Weights of a small GPT-style language model, trained from scratch on English Wikipedia: 43.5M parameters.
MLP neurons of a small language model. Each row is named by its layer, matrix (up: input weights) and neuron, and shows model dimensions 320-415. Each number is 128 + 24 x the weight over its row's rms, rounded and kept within 0 to 255. Numbers have three digits each.
After each neuron's rows, "fires in" lists the words (lower case) most often at its 100 highest values on Wikipedia text that the model never trained on.

L3.up687:088126097137150130150096145081074133127125093163124087161132129137113108145118101169089122093176141127161164132113135115098131157134165140122109109109118094107132130058174135132140119094155076096125156128184127117098135115126133143135114149141155118149137168107139147146117116124151124099
fires in: "of", "junction", "from", "country", "wikipedia"

L3.up450:167107148168152161152120116167110130126128092117128134153135120138123138154103124161132126102145148138105181118090142111103139192154137136151153063128100112123135118109119147120134088156098063105132128115124151135128145147175120128112128106091112169138077138123121106142124122135127129114
fires in: "each", "none", "any", "every", "never", "anyone"

L3.up460:143142122121109093120140105134112163131126118165148127106132145130132089111121127149098122087126170186121121154120131105139162117127107104176094166130105154133087145135153162132112117182159100118111164114140125120078136152161128130107136148168153163113185122149152143146139100111127147144
fires in: "which", "that", "mykyta"

L3.up427:150087107132155102162131110155135128129110138157135150108060168153169121075137109137121164118148106159130125155116090112116132122152164098132150147129146099143138144130152101165152133164150089117129129138141128153139127138157118146105144135094188116160142161122127097167144146124106146139
fires in: "not", "t"

L3.up856:127117111119155104111081143119077149097102152163111130147061126119124138105139127152144075148134127130138125119152098145114085098148130150144086127129118110150119181134122161137130149105143080116159146159079127090166085103088117167141131142122150099135105131142081163154116136148140115088
fires in: "of", "are", "for", "is", "should"

L3.up782:143117158142126151089118132127087139137111114178150101118139136101136082113155126162052118107149126093195066156120158134130096133197093125131110125116104132117123116154116137110155119099141130103126139166106125130174162193130109158160113142145193126087154135115128176121138142138140169125
fires in: "university", "died", "stadium", "national", "death"

L3.up883:070108128160126182130101132139122115117138124158109115136105136144163084133127130145127124097107118106143166072130144147111115138113088094094055131098131145152160143116156128126137123135091122123186093088087150091131125101122139152149125133128114178153139161145179133117119117095140145093
fires in: "would", "had", "have", "will", "even", "features"

L3.up1508:146118113095095089151139140139084118115141112105126139084138124103132172157144087122091110136122111146151117129109104161123141173112098084100077169116097095157149077128101104099114164140136101116111118126139115164140128156100124142129138069114172128135146111124099156103153146156079141154
fires in: "one", "public", "fee", "some", "dundee"

L6.up1127:128108097119174151134169136147114130094102131175107110099077162090146114118070151146148120128138165124081122121154117095140122138096120095162096138131147143113109103115119112151165146135140139154148056069113120167111111127155114112151130132094113115098071132124126144147091120122138120123
fires in: "had", "have", "ve", "together", "own"

L6.up228:154117166094118119096159133090137105152126117100146098158127161198102121123097116177136129154187118141141172126100093105139132161166101124162122119073147125074145154111115092099139126140131109148113116135185130141140135126134127138118154145132127141144117122146094113151124118125153100119
fires in: "no", "any", "preceded", "every"

L3.up1743:123136141129107160096115139080112133119142137101123163144113083104155120149110144124174172172160076163151139149124130130121123135119115087142141121092132155145154100068112168132131112103148144118114117082130098096142123096132119123154102125127143114162140103148128148117138134165170117109
fires in: "there", "therefore", "followed"

L9.up1090:167125126155140086148149144103114140114132125152129158165111095130097123098127166123095152157104099152122159153105152154159102139068115136101099104120136105165124155169143186100154147167125119146137135113132083141102094085155134099064125172164125125144130114130078155164112144135077120131
fires in: "had", "have", "has", "and", "having"

L6.up1629:096157148122121144177147159150130080120101116118148122124093126132155102141143081140075170150123082100127098162122080123153161155145122124138133095096158127156124120135127080148139124123150112160156121132103113122138075139121073141129082119103106103172145144116136110183138140151118107113
fires in: "with", "who", "it", "that", "to"

L9.up976:102139112139157130093111109131110125122087095136140123136141156131108113137123132103151114116113152116106147149161124158180133150097076134169151054135118123117155151103049145176127109121173100077110133142099163137143129151112119171097140122118176138110139134150129094142114156108105130143
fires in: "and", "with", "but", "made", "while"

L3.up223:126134128160156120125113137177134120054148145169147093159127092111169132155129092112111124095133161137127121153147109160078118131153120110147102135098129114122155194143072109143151143151157143146122140151079125118133118152112129081097135087179107134077132138133106109174106096121154131129
fires in: "of", "center", "district", "large", "small", "high"

L3.up902:141140118170127124118127148147145157105093105105114138187139168159140153109156116102142117143124157123114120121139119097134115152161124152144079126160110135075145131125136175149166147109112123138120131183135173094111161103088115126130154156129090112160139116154095122117100153153127149109
fires in: "century", "party", "book"

L3.up1762:132081140125126117127110125135129129116104091162138117142108146126136121128107127132146112194119120159122150098126104130120144116107105095103131129102114124131120101151106107167114121163134136125138113111117152128124122118119158145138144167134115139135166111148123106130142122099118103163
fires in: "this", "the", "will", "one", "bamigboye", "would"

L3.up774:170163157119141103109111161117179145149122086065142139103123133152074167145113141159114134129175115156131164128131143121158109080106091105091139145124124146138166093138100144093142111130134137133129155110108137143124108119121108158135108131139124124120167149133086157158152117140141153179
fires in: "release", "video", "sold", "available", "source"

L3.up191:123115134126143120155101146117086114124108073131113108164096133168120115180160106102135125111167130112090126173106143144149151135110124128109153170120154117146141129116091086166125140110161112163125117136178124125118132125126110102169147138130156093126147092104107105159099126120149168056
fires in: "season", "winter", "santos", "name", "west"

L9.up886:141148141135075132116139154142136106142134126123134101108136126104127097128106120099139089118102131117135132082094118100114146101114124135109112155145146098117107129126137079158146120128125173127086132103115141119176111128134123127155123141134138095128121130149097154140159101134140132143
fires in: "most", "and", "as", "based", "to"

L6.up224:168130151119118157100116135133117161124139128188128090143116103125131139122114102159152094165117164134126108127149109158148129138122163149171113094135125093137165139152086139094148151108130094119127134202109100118129128146148132165129104121116138133081156207112148128131130102135083117121
fires in: "and", "or"

L3.up1193:113204156136089135104124131163149095134142118109131124121131132090126157099122143130116078133124115146091144094136117135134163148099137119104119092114161190121073104118114129113100096133071134147132108168155135109148113104164127109132098145117157084126098131059142116137120161160152119107
fires in: "0", "other", "fabric"

L6.up1126:123164120132140124147104105108089132155146147106120066124149145155125119144118098103091104111119158147134127140172100115143151159110153171160135152123109130105110174137146129119125095119133111133125093113140095138121068198117153132156152161149180144140120105113145116100162122142117159122
fires in: "to", "team", "on", "at", "yards"

L9.up88:149104115061142115146136129095129068146144136148125156145131121095125105134106060144103129133109075109140121125156180138152137129122088106152137120130137100097174150128155103139149124110154149127154139079166115099146096116145141129076118109089153174119152148127106138119186151120124162106
fires in: "it", "she", "raed", "hibernian", "ettifaq", "vulnerabilities"

L6.up1397:137109166101119107121156094120093144130131111140123195113154147189120114085112125166098120139104157121132090051147050113140161090130131156089135139133114123128130124100118159097078115122106160099166102167098140128115145145130139127104136153114161115142166122139135131139149099105112122128
fires in: "after", "0", "15", "2020", "back"

L9.up1471:165171096173116114145117146129152125099116121135138138152107141130138100146109124130142132120110124094144121163127098145118121140098082100137152119119110122130117122162122129119130120151129122150137109132149126121122102106135114144128158095130147100103148115094136126101140163147160133112
fires in: "which", "that", "it", "metres"

L3.up1007:103135128164110098111156145143105107130137101107075057167094129089135125143157119139169109095114118113152105130132095186115150119112118080156119131096121172142162106161140083150151103116105144143143085126096110143087143125156114145098108104149180145138164144070131122167180135158143144145
fires in: "there", "result", "therefore"